Part of a small language model's weights.
Size: 21 layers, 2 heads of 64 (1 for keys and values), vocabulary 8192.
Architecture: LayerNorm before each block, learned positions, biases, tied embeddings.
Training: a variant of Muon for these matrices, 446M tokens.
MLP neurons of a small language model. Each row is named by its layer, matrix (up: input weights; down: output weights) and neuron, and shows model dimensions 32-159. Each number is 500 + 40 x the weight over its row's rms, rounded and kept within 0 to 999. Numbers have three digits each.
Before each neuron's rows, "fires on" lists the tokens most often at its 100 highest values on Wikipedia text that the model never trained on; "fires before" lists the tokens most often just after its 100 highest values on Wikipedia text that the model never trained on. A number after a token or word is its count.

fires on: " |" 95, "|" 4
fires before: "\n" 48, " 0" 7, "  " 4
L2.up232:544510455471445549581502460555495402461452507552454532436478464466470462458526517500496514448593514411615453534565502601483472497513519459510459520493526463487515451476501519490559446454507496475503536556456528502446514526517459510439587516529525491456535501511468547484530504517474452519472505546563434559450480458510531482507457530488468538476504556510495553499586501460507536510481
L2.down232:489525488500485524498500498495493467530450540501535415451440554471521513471579507553498558467536458423555481461544536525457471472545530509501515559489593457451518441459498543514531475463464488499473545490453563530437490527506451499461538492507520464455497447486497491436499456481517502507537473550479537542434514486506594502558518477544477577519472600528485542452594554562493509518498

fires on: "=" 99
fires before: "\n" 68, "\n\n" 31
L11.up230:507497552547530435471524485544469474451459566487527544491436462545543556408531494581524476500498492536429452483532472485520452530552520513508539423483625522567520467570468506458552465505504535509517423490470482557504471504458447514476493574489556466460466495467509477514555462470503510513444471524435482435512516487478547554439508483547535428537433568508488504540527457450498521486522
L11.down230:541520473458496504468543545529494498505481457501506540535463462452457568476445366557561509464535530503531459496455488556472528476442527575461493532558519543454532475434462516498506440479416514514496467475433499559452419468530539471513461439570528426532523529483534528540495521476499501533537540557428485536507493498472554527533511498454443491533496485523562501461489518547495568555489

fires on: "-" 77
fires before: "|" 77
L18.up592:531539457426513451478454459520492490525545508543459521491442437504501524417461444477531509517532545541478504532570494495505493534517521501539511476462535554478445503424527578459454578524485474443431528528524453530553506478428519487454517502497567486495511483512467423518484538478540474510436544539442516517464496543542559464415468495485509515534427594449522530495515478421510445545483
L18.down592:483558438501591503470492511516543526530503483533531552518535537532508478470521576495353525502447470554490473506477460556416495429527492504475483518533430426516543402449509558588537513472463513519518547514505531475457486507491519540533526523552471491514459473501494548473496522547527476548438433552474579501550486497506471558571473488566503484594471450495480497512516505494537461485456

fires on: "-" 41, " =" 18, "=" 7
fires before: "|" 34, "=" 17, "\n\n" 6, "\n" 4
L12.up268:490531530555466515477507524492530543503560590510547503498464482521508487501460508444553485477599501484415496561472444459487404535574582515535429476514532556563469451505535522399549486530489468499464503448544439506517454497462465427481472457553531558551522550520534455483459466475497529504437482542508552495525448513541440450499478516496500465565537594507463530547491554477431464561496
L12.down268:435547501563529473498535514436467512469512468425532482493492591480426438509443529505523433503502547484501522454514501526476544581525524522530532495520464486472509474488469481564462547464466505558565407468424555495559536541476535534512522533482472466464441487509511504534545462547493494540387582497509508491507482525527489539452443424520581468544472502503426493542522480470503409506524

fires on: "=" 99
fires before: "=" 99
L13.up521:520512512550514536510495461460584590523460499513450447518475461491569441547518523442492526487483445505503492480395495499449466518619566510498574536507493514527512511492555542484452552408531522557473534571516485494467502486513512531503498517505432486490477465472523468516471453532502478413469478540507514592494556486511484487527557472496520546484474478519483529562507449526562464513473
L13.down521:490463466541496500464454446515467535534503474517410492485503517522490499461547452480565496547544508533552490464572520540555545512476482415546491503475495484476553584475448513470457486520519480475506486487508512528480546586482475473518481518498465572439573537522481488510480496468531511558518548454492476491534504497517435509480439478437495469455542449590433499483516435534476427558504

fires on: "=" 70, " =" 9, "\n" 6
fires before: "=" 76, "-" 6
L10.up40:523524498521486506486501473547521506569486438579534469542471517465472510465528451479495537430538559556466459469509520502478477561551599442441485535461564500549594490458616477508532496489416528489513516442509494536505532533475400529466498524499501513528557471446536450560508472506540540535564537516501461492434544510482493489524553545488487448479478451441467477494474538456526508506484
L10.down40:464423556494487479460568481471443446517544555526503533496574531541503532553531542492533523504488456465502524542466454533551518508503464548507489481506514547492512499485494458510479499465524500505479455519506532466555523494465583483492461545492417576497488504504526512481417609518524461422518562522543512522427449499420485468471545513520569540511533544422431598562472561464481430447470

fires on: "/" 22, "," 14, " 0" 9, "}" 7, "W" 6, "ing" 6
fires before: " |" 23, "." 15, " (" 7, ";" 7, " and" 6, "sq" 5
L5.up320:489439487575485573524471548571500435557548590478577551490488431520503492453554518489469516482443629510555515461526447518560495493479488526521581549503448457436484483462527543533432482451461551529507471457506448482525455548430523473525494540458478487509511437479473479499574469554535495469438468554495531504507513489499498446463507532504471490507455538444472469542482396490511484446490
L5.down320:453512508480494541457467514551496526546528452459538533530538487531492538480541496507549551415484540557521544545483544466528504492463494451568523489432441489473553522503451446490521499479541502516489493482446513583481490460501502467524514514519476593511524569488518475493594446466539509483430390540455406454564488483495542482481546482478463532582475492489465527446525457493483575476507

fires on: " =" 35, "=" 21, ":" 8, "-" 5, "oca" 4
fires before: "=" 53, "-" 5, "rd" 4, "ium" 4
L5.up506:544422474468576497476495497457486495520447542524459526507481505450504515466497497444486555514537542524465510474442498472574541564448555445505469525498479416477550559464546516517449443574486494529478461516502471574520543533522448541436492549479524558521477542459484476423431465474495542526527492498430471503513467471454459483456536529509504517468528476512520543508550551568523546506551
L5.down506:380519568526495542454510448460494433567475510507501469511534562538494476514453451475512432406548478496494460531506531511458505425510499558436520457391464533467505504516423498475548508463489496486516533482518488544524488512525496504478448523502515446533471493460453534628463566467481496451483509524487516406483461548509518505459516590482469486423451496514462536524482543567547509466487

fires on: " |" 73, "|" 20, "  " 7
fires before: "\n" 36, "  " 13, "|" 7
L5.up421:509498497525509569548503463535495439532450541513517542452470474455522527521493436503547515498521473456585383524484516507477473511482513464539432475490579444454525422528557507554537523508484534477532484575496563521455481493488461529494514516480517495468492489544498533536520531474449518491425472589482519534420522439433514432545499488481501483575451688505457571496498524414474526508524
L5.down421:482573563597496464516449543490545488510494444537564467420533508476537443509570519510464489512486539452510501565517523472422491468547518471467531504524567496475439476456532552567548561472448444488459543484472492491465575498494450460421460529508508506522440541521508470477452538543546509522516497480532436506517522527535542486519558464527543506448537523521486525475550489521514450467587

fires on: "=" 48, "a" 23, " =" 10
fires before: "=" 55
L18.up431:490521482529514549559455579474457554540419538542472386573500505577503501532477535541465539504496483507542492526527471508487436462521492503445534487381490524460479448508562546520486489458508489531536438452484523607503460540447450423461530520531448540617493519545461439478509506523501494505467571553481463543440472437501459447474482544553460477485485493517508503561483470491587514534516
L18.down431:511512549453509490506479515533539485488549603413520487522534510496436492464497493432461443461490438513473403541491525456520507502527482510562432486489472439517448503532442536509500477535480444524499519508509521447512582492572548488522525601445437453491493470534540462537527509459440463517574521506523504563484523563510528482506565518569539544511449487388504488464534516481448537474441

fires on: "=" 97
fires before: "=" 98
L3.up344:458592507492509456504467436457502494483543567525499476516483629564525549484570503495501513520473483523458511479506456497573530499539496483489482515374439491453455525496493549507557534529540549488508430461557538511484548519522435427465444547577406509615464498475473500525452495477572476436515525479439537440518525526496513512496476522455488516466465548552458580575483508550463528452504
L3.down344:451518511523512494503515496552534408466525510477470496464524577407465521567555504455557497475506501478544492498567484560488523472561503488481541517479415495521492461508541587481504534463479467455440527489522481540440514534587474457456494512505492517477462524477460464440439475583575484467483511465467472518525483559485451486434487531554527505480522413468402546489551487624554494506532

fires on: "-" 71, "po" 5
fires before: "-" 67, "ns" 4
L10.up1:441549485534455517498529510440484515466514556567417501549471470440442462449521515568495451418503545552515514578510464490470525521546413528533427558545508458548487511515504516467457471513523515449466499523534466533553505495513454474509498465509542486464505525441545549585552451550425485492434556532528551451437551568497529531456508449521557436537514518477505547489456478532518519437512
L10.down1:499461529520539551505458552460464491494468505496501479479554501489468513494549582450464543582469520488486478496478524516536428510548531454414479571473487488490505500560474465502424541427527536472486492488437509489545522573529519474402488416463540514467475516526487505480515567407538544551497464496500471540503498497571468507522488511498531439470497584495500516497437523624518475524537

fires on: "=" 83, " life" 4
fires before: "\n" 57, "\n\n" 23, "=" 8, " =" 4
L10.up92:597453517469485436504484446466518482507421499505499461502462539544529572513527548486560493510481548440498557493489442477539440524493516473527572441521554551495550550425570463499484448420514509480465429509479539590500513586431493521498539501549506468532520447511520437500523540417466567475503510561518499467456484489506501535558511462427491519497480528505538486554516474481531528517463
L10.down92:447503553438439480561511512493490475436565483449532507478492446554536502524443500502543475486475478536517463492459507527506519527518443459531476572463494522431561469501558438601519443573443499493512562460507513475452438402520518500476536537555499518486452548470529530574508458511515482518512524482436501491454476573533541545493420548495503505489511554476488487458511484523538531523585

fires on: "-" 76, "+" 9
fires before: "-" 71, ":" 6
L9.up432:375524471479464441540470490512530515460519530579546544539444530575468511540481546529488435414449436432480477521519491421498447533521562528475519429529509457558474484518486515547501548499432520456519496505497533543453482485508448508514466471425498513476523501541460515539470469495582450518492573537494533527522444515516454596445462497463455442457461493537518490460521496566457524468530
L9.down432:501461515573536473487500544544502471472466459427502568463523457502533581475459456484537486541511493472558539502511476557522451494553569532542506544583475490440534492504567540480506504478451499504508424446451505437517408532559510453529476442555490519514510520520523496452539573502431479558516505411529404506482472517519536501561506537497452551477567518511474540572516584476515491426478

fires on: "=" 74, "-" 11
fires before: "\n" 35, "\n\n" 28, "=" 11
L13.up558:447564472556465526535511514519499540510564524524470443422470477495507462512456587550559459481454531452389559533534445527517528497575480598523468484450527488610461482497498501445530453491463491505496471482496484544511522455366432548607514481491506516467402517443507457531526487518550485498507482552492461478513521536493541566502484552509487538546485500506518537483481518448477440583494
L13.down558:482481550437538545431538392390575420513519473455517533499473584499530517485480506526552557492507515530552409522544459451459517469506531502514514475475495531489435504514471560505519457526522468504507573489513557507506524504573441455467466481591478486494453495443527541428449517429482489492513504579527530465484479480435470482490545566481485501455572510516498498492449524472447496487532

fires on: " =" 41, "=" 19
fires before: "=" 63, "–" 6
L12.up139:490503482522454556454454458476514526500516478519487456491455459575590536410453549527464456478617489462519453558544489537480475497585576589571526547418407526514592505498477497571490434506518482489573477506528495512458480529478462488503485479498460534496445498499469457553485456526492559491505481494503499503494534523488533438497572476514450466515465483546450598501525466456521508554471
L12.down139:434419541531457504442455539439499462504468500518528514534395544530471465512520588515449542512499481517514454514562472495517516506530500510532567517495557491481520575528532491479567510476465424540477412515528506510489525446544546475523408513424511552487465476480466523477518553490495437490496505470485486466477550464605523479539461480547502533444497544559506442503568476560528464517448

fires on: "=" 90, ":" 10
fires before: "=" 84
L8.up417:487527496515429487558495482533470446511472543502518486534543529536451492521499504471561474513515500439433503459551501511547582440496476509563501493426478477530494410504517562481493502465522510508489444482500502521533535577474465481440517524497496502485493468533444477529582412484573503548517508566434587556477527538540432458451474527481473546473550481416439494497439445527511567513624
L8.down417:436526482487509502513517483470541475520517496450531496498480582402463493557549553540561492531534503479616510502501490515459508482547455461488464491501514453467516507537539541455477533462536532471477525510509510537486484548486514495464451507494457481496525451454540512468468410540528526429557564475471516501571490543449463461556473517532581544483471451541466579530485553527432534551525

fires on: "-" 96
fires before: "-" 96
L14.up1:460510553492491578534479447539505534487490557477520466518410426518526543516516454500462494447452487519613528576461531546470562506556469432417500536518495557426486464475535525532546538483548534399485498476546458483514526501479462463457548570477478508565431512468507479507464551495493452539494572510540503564491517538455466519468438537460508497496525536478417567537469546565469468480455
L14.down1:471503536505522491492538458514527458465445480476535435536534538506525531427535500545519500543503455476490501492511550513443461496493524557524501449498525472500499483493481565595484530480460506481481535439514530541494473512553529409506476522520439535479528477537387455422566482518530589479498462519512477495440473490531443460447576439486534523436461534524459474530531510493437508473512

fires on: "-" 83, "|" 16
fires before: "-" 91
L10.up32:522508559531522411461518538559513505457477458597484469469419469514525544485474433522485520499507450498596573536435558526522483488510483538466584511526504500406484534534536532533491567494469533509463539532469439498522498477456476474514581563456467427577512519540511459500550441453495476486462447529455483572499511478469504490460483464482496474504463505499486439474496521516519432502463
L10.down32:478487555550574513523459406512470511532492563405472554475487486483510421475518481518506499463515482406549466468521469550493514426452464490534515508518579458464466497441553503486565415483556526509390463530583505486537419502539524394459455466510490561542468485508463519506513450512490476512531509453522516544501493497520556473473510491504489493481547526509503507559461519506474564541450

fires on: "\n" 44, " |" 38, " (" 9, " in" 4
fires before: "-" 37, "  " 33
L14.up543:467489535485498498480540435510447554497517409561510498468503501567460572531514482461472549499531429500506529501503441497509512483524577473498461563474540529507470499489498568551518504505437529478448531524504559487485472484537404408480476575488499488502567549504512537472621482540504489432509506455471498539486564466522520443433470577539453546508502531435494557547495523514463478537490
L14.down543:471477490527478525528528526473468463552522611418486467383575541504475521519506472479540603506503547554548518484503459453585432462505476490534417444521565515500537515483472486482472495526495593490525473533499566495510500556421445514495507497525516568457468540491525526381557512504502538439483490513484501502520517520514525470471487486481543492543446487474455503499457556451499554495471

fires on: " 0" 26, "." 13, "age" 6, " more" 5, " Elevation" 5
fires before: " |" 42, " of" 7, ":" 5, ")" 4
L14.up225:521471483471510481484464462495505459395508560560496450484484507486539573470515499512517532498432523538544461520481517519480553501499542545496548506559434439520440470548500438544450442542481446584510572504504386509517520488507565443548446486500480485503538445484451420549548511513536513486493459532498506530442503516486530502540477519522474506438489500530546465536459494454525562481487
L14.down225:482540446531438449508430474516422520514458528470529562463494538532439420512530489497526482509525510542552545516466523491585440602526440610514427442439450531533463508458505492538443514513514524535484509444540564466517505463511450541461464481494526482526417477486468547519458557493516532527522544533522524448478505454471459546487495519477467544567556431534458477493453504486468529514542

fires on: "\n" 79
fires before: "|" 79
L11.up510:573490539476474524494512500590490458489497500415468512484514489439494555511524498491475531455567556482548389496465544464484434482570479510587460489536511538496463527541513542458450466468555470412474474478476569500486466492458513485528540493512455406437506483559445490444461473526565498511462502566568465511501527503476467481536506566562501470495525472455504597516426476516534552406473
L11.down510:589471515496412516514454510538491461468521439523537575464469462546532569437483507543440464486474516504576564528512545452534510489514503473442536481512536518458546492439530492582455524467465499504517564511441427522449506419439499531539502531428562500509576547497511505466584542449446459470413499498550550510527476532458491450482521447522471442438480437515532489515568491492436500547468

fires on: "|" 57, "-" 43
fires before: "-" 87, "|" 13
L11.up142:471431529481476527502474487465450498480481537533510536564480419562474461567521458517557468454464474593518585520472453493465524477500483523532492481468570506526475508523514555466522454499461507502432448547535450517522468498513529453484503517453454461497527539581560589419489465547505454472435486510501443538544552511478477526463457515570496463514512526424445616494529459500538513515585
L11.down142:538452498605489466439514468470512529491452509455461545462486469483462519461525464525502480555512537468530504505556555507432419524596487517541499468486529538505458491462480500480552490564497530475539513602545539533488574478478532470506436534496493456476484507557429544520480495494513471428517567469486505537411470479459481518401548574475467535451480587460408555514539561500491510546453

fires on: "|" 64, " |" 26, "=" 10
fires before: "\n" 89, "\n\n" 9
L15.up608:550605451544458463511541507495461577469501431502491501416514511537541506492498435512440491542445496428456486512507526509536521527455511496537506469576564514494415473501479539496516504449434501505569509523540554562416550492469416521479511446495489473520523547566528461441537511478545516503474463580542462492469505522486568514436514496437499492469457557489516523511491575474517469519579
L15.down608:517518459485499407476534473529508456462530439603516487510607522511521566513479530443473515478477540518465524485543479567479479542472532566516467473532579483487442415483509459444474479519527465520541422531492553518554536526509370522546476475470535461541545555489546486367487511564482490469483491521494535527462447472535429546500549472480515494570442511513452521548522498479540486479440

fires on: "-" 98
fires before: "|" 96
L11.up246:493480477432495509519408496478476561545550444594529564502504445432468477483463461477417545500475527475458474528520450490534434542531494543509458511509512469498528509531516559463498512482480544464416547553529503421452530512464453512490441539463566467472471497531546534478468492502612426587519606531544476515469573513538484553463474457506484515496483527559519543473506484556490502494547
L11.down246:476513448518559555539496507512524469485484508391521459534462524529492500489599431478554539452495519517489495559489536571485470538504464522516499494516493483460497451603456481517499431484474523509556453422497556483535432547477435504548547492552463505441453473546485560553499494483509513480412484448509521489549493450512525543537505475588513511540480534493439519529491512455494518530546

fires on: " =" 44, " |" 13, "zh" 7, ":" 6, ";" 5
fires before: "=" 42, " UTC" 6, " Apps" 5
L6.up191:453486520483461509492502521451458456461451552502469534484482499541500517411487530436446452445545457524474535462493493508560548487513500509517501519501467522514579468476479533545470481519484513501486493528532523498507471569533530565526443488494450500548419532450493459447507418569464469556576489583458555501482529435450447495505585564506557443461504540577537505433520546576559528482485
L6.down191:461527534523530489555491496480449512508539553514461503431513518474484502495420520484471508466535532472531423524593473514444602536512479529450502488502480468556484542496480509509523571492471455494502487473492515496457460464464470555462553456467445581537500465464499516542483567508540534547462526492484545523477492515514504522492538565480484475424489417431514485594442504554487491537459

fires on: "=" 99
fires before: "\n" 62, "\n\n" 35
L14.up230:514545483561452452538539456514490525493512480495455477502445542557459615453521513521520482507514576488458512474492411546504453512453498465501493483483521600544524468461499457495545458601541510481489507468482424530475515489481543520494414498506503468512556475515438460484524559489490518544495500506499514520466416495525520524506550498510429494483465560511517519557411543460577462507531
L14.down230:543503544530420486495474502453470533514428412467574482498412488488542451495547525557559457466491506511542455468581487464517491535496506546519516499519483461473427482540527534465462542470498409558504498464497524456526445507507474502560480498515536551586410531509505465444531455538539446499521465523539504533463501527465480549468519468480470534536589500475447518479584459517443578439549

fires on: "'" 93
fires before: "s" 79
L3.up636:477508520483429511469457496566473498559441444462481543523512537516468540502503467517464542449465459453543462437496542474446518474464515447532511508534552405459560524439432485476483545475454524530550509469495577544516412508557443510574526522558469484394412496496509522503550432429527515557467523486493471474528524530529511515449544594417517553528410550488452518526471475488545473535530
L3.down636:476512500464460528505507484573522451496500464421501542533449499506546536404486436530493500498483458497537489491540487433522553411523504467475518510547556449491507520476445471523482506538561468464565512486441505441537508536516538508521496493392535405464489522476546448441432476469555508459499450479471487491460482531484526547520553538505548553491438589487479539500508535468488510589619

fires on: "=" 70, "ess" 5, "ear" 4
fires before: "=" 67
L7.up8:472518512575508522534470521482503445461494477504464475524485512509526493522460531526572524501426507493475553499420452514555546537521463463467480425451481507633577443524530500533563449507568521445502463524514411475513489476466504426467501514508476471457484495545537449525527478491551467508495513545473529510497488465413516505517390458480449502463515566499452545502459488518542460524581
L7.down8:482509564512510523482492525474481430541526526505522561534498553403419522515526491511518534495515565479565459502581517474422511367528468548498509563507510509466456487530443519518465580475464522496478531512435515487444457490546515552421463574512473441471488505452451559486516468470510489534494560578410510446535522490503500434512492495502545495510495491540517512443506577568451510450475

fires on: "|" 28, " Density" 6, " UTC" 6, " Apps" 6, " Elevation" 5, "See" 5
fires before: ":" 26, "-" 22, "\n" 7, " (" 6, "+" 5, " |" 5
L3.up628:557585524469437440539444416551472534479562512520509487476448504531529570516486535539496534495466557555472463562463524508493487499550503483470536504513478571514495485488561517486507544410398426488393550473558524473516543447435508473537556454513511448485605476527512465517422450479528532471468504563554453530445462555489491496555451465513491536506552532464480485510520434461516467456549
L3.down628:512572498477492462514468512542396582517459462525503544517479480524542523509463456509542533424517484472542442455442497475519490505512511565574486494459520477458484483445519486522516517494465477442540482529497454541456533413513434502496503526464485483529498542446471399474491473495517577547543488494480531540442474543555567499543428518515466470534580515496505492570537553507455566441557

fires on: "-" 83
fires before: "-" 82
L10.up414:446508501482452411479514449478486466496501514468517502587501514469518532518555461503509497454501412535457513467508565474477541511537504546507573538522491510487509439465531502494500480525479486399466556475451448549608495523482452544505554510493517542538545519489482486521452468626509425463479480530490543501517503526484597532430466508552533515470472537438493579457447459491521558413511
L10.down414:517493480544481554487463531573513461490470478456521470533453540520518530522536495470484557532464440467543523509490525500505531538516504486440482539513494512498532509559550433453578426449501509493533453510577552425487499512533461467459370417521469544496515562553427540521479442476523582498556459406486486469529492511431478425509477574497545490456472513436446532556472494498502499563518

fires on: "=" 85
fires before: "=" 89
L13.up135:520504465519459467519435485575546456462512496448461497505431481481475482499504567535568429523466575452513507446435482584465520534531478487480467472430493449440444485504474491520540482545453594568536475493593512506506557463492501490457458532484474545519382450497463475531463469530544505536491538544502537471533510476529532546515472557527471563518515539464471563543499454551483473514507
L13.down135:429446429480485524540507494502481522609495427477558466528506563476581509482548499440439460495464509531525493539588516404596535498536505504534532444465481547477507435463505438479456532444583415524472557565499484468491492555527490460514515494448434527460554513539504488505448580457492502455537459526543475578476462491490455483476563442447503457481513508489510450510450522526487469510561

fires on: " 0" 30, "2" 7, "/" 7, "ea" 7, ":" 4, "{" 4
fires before: " |" 37, " in" 11, "se" 6, "sq" 4, "2" 4, ")" 4
L6.up205:432449457525535520425513503481505489494535508481516548501558544507457501453570590469480533404451535557557432495514494511452543430482437540548457531518533490505551529600458496508514530554544545509490457535581470533474429508475503509501471513446473475569466490483492514449578489477577487517548446507464494469529508456531546541523459416506468554496480520500507516499506507526452496485583
L6.down205:537599502522478525481557552510430548491517540445461523490480489558457459461533496513436512470528487517435527473513445542584529489507491562433471530534540510519530456519499487479598527522495495500485521569500524456523544490424425431562488523457517527489489502562459489434448512489525500492432495601471457454503529499565473444556496504503481487563466516465452518513461490524524501495460

fires on: "-" 59, ":" 7, "the" 4, "ona" 4
fires before: "|" 26, "-" 25, "e" 4
L10.up448:452507567501504541589497530415549507512505507569472570462506434538553512492501420500471515499535508499542516514532462468495503461439487477540477621471532502500479455482496526481521472489407530473529588505522453414526528549544452538461495457467530404487527466509514493466464465526558499519468471577453462406502557527507472544503516443502470550533494547495555474494488498537483479569470
L10.down448:522458473487560510430548537548409502502510570516447444544453513520523542459455415465494470440519546516541556391423547497456537526515421501505497573546479502543532499536522543538528536439555491493445529528453544466504507487503536504558460527484512507476486551480494463549523481493461510502525483451512486567484470485454480555507515492543502579532514524444487456534461410491523533518501

fires on: " =" 36, "=" 19, "|" 6, "ili" 4
fires before: "=" 48, "  " 6, "\n\n" 5
L10.up628:431481526534479429548528532494505461577532521497454419481489463561458503523491484540575461458488535497455476457495477512524454516486481497526475487502485486436516562421564574502507562446489512507512501510509521556477412563462475517486561539452499523630425484467530478449466480477519536524548512518479491446425479571493546487480483519544506441507485558524528426482526543579482482427506
L10.down628:524443531469454559563441547483532514468492441475526505482458494482518499450551518504479525495476457461502496520518408517553565492581421564503468480430391487496490526531492441519516490435524494472504503488545513442509590511527506471545531478519491495437575510527518406470507499526559547521477501505525470455468528532484566492486588512501474483454486497479483510549438521443570486466487

fires on: " =" 63, "History" 9, "=" 5
fires before: "=" 72, ";" 5
L2.up133:461512530408462530455478501531458433545512402539510483500480494490500553517526534502463474482428476523484453414503478523455531517492525462479513404488498538490498557454507483497468486545542456431540529451488469470467481469477367520512417542550457541538506536536517505585537549484460513524521447505534518492450539575494506554497578470517525540522480581545508494490419570502472502519507
L2.down133:537510456542486457543547482378482491492487597502547511423447489482514461501457533444510511496578534492565542585532495530533493485548484530514520532518493469545491505550481500581533494527448476559454473549544576502517502514540550484493602506486494474467525492487500528400450497523500423429469532515464465504522462440488472403553482513444436506486541456506515504509497449502562443489474

fires on: "-" 84, " a" 4
fires before: "|" 64, "-" 6
L5.up248:536507559543449559547452509558500502433577529528467524484423507532469491535516382496496521475470501583602521539419467469497570471465496488449596430506474522500438480419529549547474472546428468496444485526490552504593482484504521460505435474518507503559515480541512489526479469496466497486437477541557481538465520517419502478488519470521514505491449538417443543534509451485497487497524
L5.down248:540480472484563428492498507462484535466506519486511511492480521490515507477535518509483487515578506572556473500491470488476468495505517548473494599491626497512519474471469581419492502503484508489494529558482437535484502471529484557492565430428519411536490476484496522453490479486494496463503577524482523508436502484558548559458518492542522559621481472436570481503552466543439518460458

fires on: "=" 52, " life" 7, " and" 7
fires before: "\n" 34, "\n\n" 19, "=" 12, " =" 4, "." 4, " and" 4
L11.up69:505496491424491510528540511575470520559512487482495451509512473595525459468484524522532473502487500538492449532478523510534484536570479484523459503494487488441512463519552467432478472500483539353417528514442502515506549515483470470540480473522533505489511534438562495592561456424439530504558489505467481461448473548604520481451488488571516451568521550497529545481535469540456460440458
L11.down69:523536491514461543521500555471456534505551476490510535520557506389470553484502470493489471469564526554479442463485463537455486447556556516485520510482532475524532457497460483504450612536508538535429506452499479586403507487471493547518559499525478565484430456439519526468461489536511537573525496499442482524530506544577526544538531502471496499510527411492481539517563434498509495499503

fires on: "\n" 97
fires before: "|" 94
L10.up413:527501497440440483519455561560433413518501491441505520488582549531452545514541468500526544472548523466550458439532489542489439527555584482583466542504588494460498498447524517480535549451560493487518493550437515546469546474429484537487461499494476481512490508454511507554517525521481473521496478548545500469478465471517495560501531528569505531444468492425484595457452523429508494457485
L10.down413:466469509458513456478416492527532529522564475520522524541536415464570543509478508466472539515439528530479517464437616543499479545506487452528500484512493559495546555529523501543517498513484519465553518459538417532532482359495527510448531487537474554502532481471509482376443543457533517463477543453532478504558543542482472508513510447538531460499497468477536448512435522498423534521503

fires on: "=" 88, " original" 5
fires before: "=" 49, "\n" 15, "\n\n" 5
L2.up29:376608517542490490546552419496540501456509496448513465557532487497532540541493509553549450555499543432458488484529470584475518409516526461480487523446408515497545430508480510543512493527493557524578514491458502508450514587473513513478490515574501498574523481478458515474472462437497516501497474555461482549496464539499459447525539507472431532491474565438488488473415470484477511489466
L2.down29:455538497557528460468583481509464500481524429491514537485483594465512537536521492510566472517472521415473524422512425596497589473506507497564509544413463487426553485495515519491519487496485505535605468490556496544481487535520476463436465509451418501492495501471478436452539484473554514496501532449514519571433501539506514463511529505509559510475479471448531508536471523610469529496502